config.toml
head_dim = 64
intermediate_size = 512
tie_word_embeddings = true
init_std_qkv = 0.0341
max_grad_norm = 1.0
warmup_steps = 38
final_lr_fraction = 0.1
max_seq_len = 512
MLP neurons of a small language model. Each row is named by its layer, matrix (up: input weights; down: output weights) and neuron, and shows model dimensions 0-127. Each number is 128 + 32 x the weight over its row's rms, rounded and kept within 0 to 255.
Before each neuron's rows, "fires on" lists the tokens most often at its 100 highest values on Wikipedia text that the model never trained on. A number after a token or word is its count.

fires on: " ==" 23, "m" 10, "==" 10, "qu" 9, "adem" 7, "0" 5
L3.up152 [122  45 138 139 162 131 141 150 137  93 123  97 189 142 143 142 100  87 113  97 137 140 100 101  77 146 101 114 231 117 170 118 177 156 110  92 175  58 169  99  94 115  75 114 119 131 210 139 127  66 137 172 120  90 123 132  91 149 155 198 117 160  95  88 114 141 137  94 168 152 132 171  92  58 134 118 137 131 107 113  88 126  97  73  81 148 132 144 178 160 147 109 172 169 133 163 112 201 146 133 176 133 124 111 142 108 149  94 123  84 101 137 140 122  95 140 124 159 145  99 126 157 171  98 141 115 101  83]
L3.down152 [107 134 107 131 154 151 165  51 169 126 204 124 200 120 188 125 140 121  85 120 168 134 148 117 163  95  66 107 112  93 128 177 158 113  95 146 109  98 136 151 117 131  54 118  96 127 153 137 193  94 117  73 100 144  74 120 130  86  83 167 152 135 151 128 117 174 113  80 176  78 111 107 138 133 172  96 117 116 108 185 153 145 121 107 100 120 150 142 138  91 124  75 149 138 153 133 100 129 183  77  60 130 119 125 186 109 125 163 171  98 187 133 111 144  87 138 146 111 100 155 118 107  68 104 128 115  96 136]

fires on: "or" 26, "ar" 24, "al" 9, "ari" 8, " M" 8, "an" 7
L6.up221 [116  99 134 145 112 148 139 106 122 120 122 155  80 114  30 115 163  64 130 152 165 209 155 117  73 113 108 118 141  87 139  99 118  90 149 115 163  83 140 123 124 145 189 112 155 140 118  84 138 143  96 134 157 117 184 116 121 172 164 113  97 112 125  87 151 127  88 105 148  90 117 144 118 107  89  95 181 160  97 133 135 120 155 139 183 144  35 134 170 175 185 173 130 123  81 128 114 143 108 180 144 131 175 110 197  62 165 110  85 117 127 106 166 115 137 162  98 103 140  97 184 128 121 104 142  99  99  86]
L6.down221 [138  91 103 109 146  89  68 159 191 116 120 105  84  88  87 115 126  66 106 156 130 187 152 137 134 134  99 132 115 129 153 113 124 132 136  72  93  98  90 129 124  74 140 139 105  84 178 120  98 143 155 103 129 117 235 158 149 122 123  86 148 133 116 132 103 155 154 131 108 107 155 134 117  82 118  77 125 118 162 110 195 155 135 117 196 171 175 154 134 177  71 174 143 116 106 145 137 126  82 207 118 165 141 147 135 137 140 142 111 140 128 122  86  94 121 149 165 132  33  71 135  76 135 122 181 127 101 126]

fires on: "an" 17, "ar" 15, "u" 13, "i" 12, "ang" 10, "on" 6
L6.up282 [189 148 138 112 161 134 157 156 181 152 112  90  94 139  80  81 190 102  68 118 155 228 110 186 128  89 147  99 105 114 104 124 119 142 145 124  87  92 147 184 108 170 124 102 133  96 100 106 148  54 179 133 165 178 103 119  86 134  83 162 101 142 191 104 111 161  58 120 162 126 179 154  85 113 168 132  96  70 161  86 154  91 143  83 155 132 101 137 108 106 134  83 103 115  84 114 143  90 135 172 150 112 105  91 130 140  81 127 141 154 155 152 199  66 160 158 129  54 147 103 167 106 189 127 149 142 137  85]
L6.down282 [133 184 162  84 139 104  87  78 153 158 151 116 118 130  91 135 106 162 100 105 118  78  94 125  94 129  85  77 162 108 132 197 136 139 133  89 102 124 144  99 142 124 167  91  94 108 198 138  94 144 143 101 114 115 168 124 116 117  88 100 160 140 177 145 135 155 186 153 174 158 157 103  95 129  85 100 177 112 184 125  75 130 148 133 114 133 145 200 102 111  76  56  86 134  69 137 148 131  96 193 134 167  78 161 113 127 130 150 163 133  86 123 204 107  95 115 149 116 125 126 156 122 191 141 154 136  92  98]

fires on: "ly" 14, " most" 13, " on" 9, " early" 7, "ow" 7, "lo" 5
L10.up500 [128 159 141 154 115 136 118 165 121 160 183 118 144 102 108 172 128 131 102 171 215 131  64 100 153 146 128 142 141 115 168 115  83 124  93  96 138 125 164  82  97 181 135 111  99 114 113 136 105 168 162 172 113 106  80 140  98 150 124 168 144 148 121  94 137  78  81 133 142  85 150 122 160  90 137 109  98 180  94  87 127  93 133 110 165  72 134 149  96 115 132 152 131 143  93 149 138 103  90 115 141 136 101  70  72 165 149 141 145 153 111  71 118 126  50 182 165 155 109 145 170 137 130 196  98 117 143 151]
L10.down500 [ 90 134 131 109  67 127 117 138 183 177  60 195 158 104 109 174 117 127 141 114 112 146 140 161  96 144 107 130 124 180 113 149 109 204 171 128 109 127  89 136 111 115 100 154 161  97 114 127 107  96 113 136 177 120  53 143 130  98 124 133  52  86 106 149 123 125 113 116  96 121 148 113 128 133 144 104  96 141 148 131 115 135 151 112 105 148 165 169  69 138 124 111 158  73 137 121 148 181  89 165 142 185 149 153 105 196 106 122 161 147 133 132 121 164 111 158 127 145  95  76 104 145  72 111 128 107  75 112]

fires on: " =" 20, "is" 18, "os" 11, " research" 7, " " 5, " can" 4
L11.up118 [202  94 103 129 146 100 108 144 218 172 152 154 134 111 148 133 136  79 127 127 120  93 172 178 154  82 120 127  88 144 160 107 136 114 138 101 111 171 125 151 186 122 179 131 124 158 152 137 184 117 138  94 106 154   0 112 139 135 165 115 126 142 112 152 167 115 102 121 133 114  75 154 110 144 117 106  90 206 143 120 156 141 129 117  49 103 172 120 181  84 140 103  77 107 144  67 148 128 146 125 120 155  64  95 124 121 128 126 184 136 138 142 192 150 114  99 163  92  98 123 104 106 150  53 162 112  98 130]
L11.down118 [127 157 125 183 115 109 162 141 172  61 129 130 107  76 109 132 128 164  89 113 148 137 164 112 128  91 137  87 155 171 142 101 124 116 189 136 137  93  64 109  88 149 159 123 118  80 158 125 110 111 128 119 121 146 138 133 153 112 107 125 191 113 174  79 125 137  84 132 121 110 146 139 160  95 166 143 177 147 113 144 133 153  79 157 126 191 146  89  25 121  95 156  62 116  86 124  92 115 180 160 156 130 179 140 156 107 116  69 104 125 131 101  77 145 147 179 147 131 119 126 139 133  47 161 111 105 111 128]

fires on: " comp" 37, "ording" 7, " high" 4, " partic" 4
L10.up244 [185 164 139 136 134 117 145 149 124 115 140  94  74 154 185 127  99 112 106 108 113 160  96 140 105 152 113 150 128 156 113 131  98 131 157 164 135 173  72  56  89 131 135 127  83  85  83 105 106 136 130 151 208 157  65  34 124 130 109 131 107 176 120 105 146 123  51 113 151 112  81 110 145 134  87  91 146  91 112 102 125 151 117 117  71 141 139 145  99 154 126 184 158 127 132 154 163 112 161 121 150 163 176 168  75 219 102 126 180 103 107 207 133  72 143 134 162  75 134 108 191 139 193 119 152 102 126 130]
L10.down244 [ 40  96 119  98 132 157 129 123 107 137  80  85  76 166 144 141  84 108 149  71  61 184 156 169  99 111 159 129 112 108 146 195 145  85  70 153 132 135 147 106  80 146 203 100 162 148 141 105 130  99  92 142 170 177 187 116 116 110  89 155  80 171  90 122 162 132 181 132 131 146 129 151 115 128 169 135  71 108 112  71 153 143 140 201 143 172 138  91 151 146 156 179 121 137 116 149 109  97 164 129 159 149 145 138 107  97 112  92 152 123 143 116 135 144 125 148 114 173 148 148 146 170 121 188 110 112  88 113]

fires on: " |" 83, "otes" 6, "ult" 4
L3.up195 [ 95 132 144 146 119 107 186  84 116 103 192 176 100 144  94 143 100 117 119 149 185 155 164 120 118 142 131 111  87  55  85  69  83  75 165 102 145 136 127 115 149 124 109  95 200 153  90 112 193 104 136 148 164 107 170  79 108 125 148 195 119 170  58 126 150  55 113 155 187 101  79 160 132 149  64 160 120 101 118 111 121 129  99 156 166  86 172 128 121 113 114 167 149 128 137 152  79 119 149 142 127  87 110 154 151 105 124 190 118 171 156 119 117  97 130 139 140 179 183 112 152 138 195  93 136  72 109 124]
L3.down195 [127 145 134 112 128 140 112  58 144 143 122 119  94 121 144 135 133  90 136 172 147 135  98 167  98 144 143 120 146 110 162 164 190 188 117  73 167 139 111 124 132 125  81 132 114 115 129 143 139  69 131 181 126 172 146  74 173 112  93 117 184 147 129  68  70  62 113 144 155 120 148 181 131 110 151  98  95 105 132 106 108 204 115 198 150 184 111 109 128  99  78 133 121  99 157 179 159 205 144 107  84  79  88 104 146  91 178 157 101 100 146 184 151  98  76 139 135 117  89 147 169 150  99 118  95 100 143 133]

fires on: " A" 20, " gu" 12, " (" 7, "qu" 7, " F" 6, " Qu" 5
L12.up280 [ 72  99 145 196  87 158 119  75 110 159 103 182 110  84 138 153  90 114 178 137  81 149  71 108  92 108 125 107 103 130  98 104 180 162 214  89 136  64 156 141  59 152 110  82  76 141 123 114 142 138 121 177 110 126 124 121 131 126 142 117 110 130 151 133 137 154 116 152 142 145 131  91 149  97 129 149 167 168 126 148 123  87 117 110 141  91  71 120 193 149 136 152 104 178 125  72 119 106 126 101 147 109  98 134  99 185  97 120 114  80  68 106 176 164 140 161 145  85  54 128 131 138 140 133 184 175 147 114]
L12.down280 [136 129 163 115 172 132  97 118 143 157 121 160  45  85 159  94 104 123  83 149 130 130 153  64  71 122 101 160 119 161 137 133 122  98  94 103 136 136 121 146 123  43 166 125 102 149  85 146 174 150  97  90  93 117 100 109 142 152 148 132 150 189 172  62 138  94 120 155 162  94 115 163 118 171 110 124 133 125 102  57 173  81 119 103 163 139  52 139 153 124 154 134 208 148  73 141 177 131 137 137 148 105 169  91 115 149  93 126  97 105 174  87 178 156 137 136 168 184 100 129 114 153 150 144 141 178 136 112]

fires on: "-" 31, "/" 14, "0" 6, "m" 5
L6.up219 [ 66 161 159 122 103 194 111  91 107 120 124  98 157 143 167 123 105 148 122 131 151 171 131 117  80 134 146  99 144 104 132 183 151 183 114 137 179 132 137 158 119 129 127 129  92  63 161  76  83 132 137 130 110 166  95 103 134 147 155 125 149 109 104 113 164 136 109 141 109  93 140 123 131 131  75  68  91 195 129 135 124  89 163 105  98 169  53 188 117  83 157  88 135 155 161 116 126 139 143 156 198 120 153 127 115  92 181 161  79  66 153  71 120 102 116 132  91 188 119 160 146 174  70 158 120 119 145 133]
L6.down219 [108 155 122 140 120 129  96 135  93 144 102 138 188  95 155 150  91 154 140 154 143  55 155 135 122 132 130 130 146  93 130 142 167 126 171  84 160 163  49 118 123 126 134  79 152  93 141  98 119  78  91  50 170 183 117  78  85 103 125 172 150 108 142 177 105 117 122 118 143 117 121 116 122 161 139 160  73  98  95 196 195 146 124 122 174 131 173 129 116 119 162  87 191 143 132 171 136 140 140 151 109 136 199 130 117 104 208 122  61 131 146 140 110 158 132 145 142 171 125 110 154  72  37 126 137 114  94 116]

fires on: " |" 30, "b" 22, "h" 12, "v" 10, " the" 6
L9.up348 [114 106  90  92 110 148 158 129 143 132  89 101 124 171 159 111 118 103 135 124 192 128  93 157  78  63 122 133 114 126 113  52  67 104  81  80 111 111 106 114  87 193 153 191 102 124 118 139  99 136 132 164 145  81 107 146 172 131 121 162 119 114 168 127 109 165  87 130 113 205 181 120 153 156 143 195 187 122 164 143 114 169 107 118  73 133 109 164 185 184 110 154  79 139 116 122  86 135 130  93 119 163 109 102 110 120 109  98 146 142 173 152 221 152 137 142 105 174 110 120 109 138 121 155 135  75 145  86]
L9.down348 [138 186 111 160 103 135 170 151 117 116 126  43 178 114 135 175 118 112 156 129 111 165 126 155 132  91 120 171 106 123 105 113 134 148 154 124 159 187 151 157 114 139 130 132 140 124  58 118 157  61 182 187 168 159  52  91 102 134  91 178 134 133 107 126  55  89 142 117  93  77 113 119  82 118 121  61 168 155 155 148 149 192  70  96 162 156 118  85  87 117 125 105 169 108  86 152 109 139  78 142 181 134 129 106  91 182  92 145 147  88 112 131 192 110 146 135 152 122 109 123 118 180  56 136 146 208  88 103]

fires on: "ar" 34, "er" 11, " " 8, "ivil" 7
L10.up262 [164 119 100 101 161 134 165 126  96 159  91 119  57 180 147 108 114 120 149  92 100 134  77 139 128  86 134 145 112  78 199 115 128 113 104 144 147  34 151 113 111 102 144 129 168  75 140 159 190 122 139 144 110 102 145  90 200 158 118  85 153 157 170 109 155 142  79 126 159  77 140 106 103 155 167 120 165 146 130  96  80 132  83 113 139 172 118 187 155 136 129 141  98 121  80 166  75 127 138 185  87 127 159 155 166  94  91 161 114 136 107 137 140 156 107 153 123 138 176 101 154 116 122 103  52 143  99 141]
L10.down262 [ 86 137  80 172 126 137 118 161 169 103 131 169 132 149 128 119 140 134 122  97  96 124  98 112 131 126  84  77 149 126 155 128  81 117 110 107  99 144 183 135 150 121  73  50 159  68 114 148 136 153 135 167 117 148 127 100 213  82 135 117 162 148  84 111 128 163 137 100 181 137 129  82  93 178 138 130 142 115 205 161 151 128 117 134 111 126  98 194 159  91 154 112 146 138 126 123 135 182 122 148 150  78 126 124 100 142 111 108 179 153  63 118  52  86  81 121 176 132  88 128 148 138 157 203  98 147 136 144]

fires on: "er" 42, "ar" 20, " Gar" 7, " Nor" 6
L6.up272 [199  88 124 110 140 163 168 112 153 185 145  96 138 130  94  52 130 110 182 113 101 186  86  69 122 148  86 117  94  89 146 151  90 126 145 121 163  47 108 159  77  90 104 138 162 137  97 131 142 124 146 170  83 149 195 119 168 147 168 173 152  88 153 146 159 167 121 102 186 100 153  97 118 165 154  73 146 146 151 118 161 123 163 158  77 159  86 130  76 165 132 135 130 135  77 167  99 113  99 144 136 128 133 203 122 124 162 160 119 111  77 170 146 131 119 146 102 132  72 141 132  87 111 103  83 150 107 140]
L6.down272 [114 135 128 112 149 120 120 115 160 149 140 127 160 151  99 105 143 103  85 119 109 146  94 113 103 130  66 120 172 105 188  80 154 132 122 158  32 134 108 147  63  91 124  94  82 140 118 123 118 152 163 163 142 123 111 224 204 134 131 181 122 131 100  74 144 178 105  74 150 127 168  75 112 120 123 130 134  75 168 141 174 194 139  89 143 137 138 152 108 156 121 103 130 185  94 121 108 128 100  68 162  92 107 149 162 172  48 160 115 162 120 179 109 128 151 170 110 107 154  69 119 130  88 179 155 173 127 108]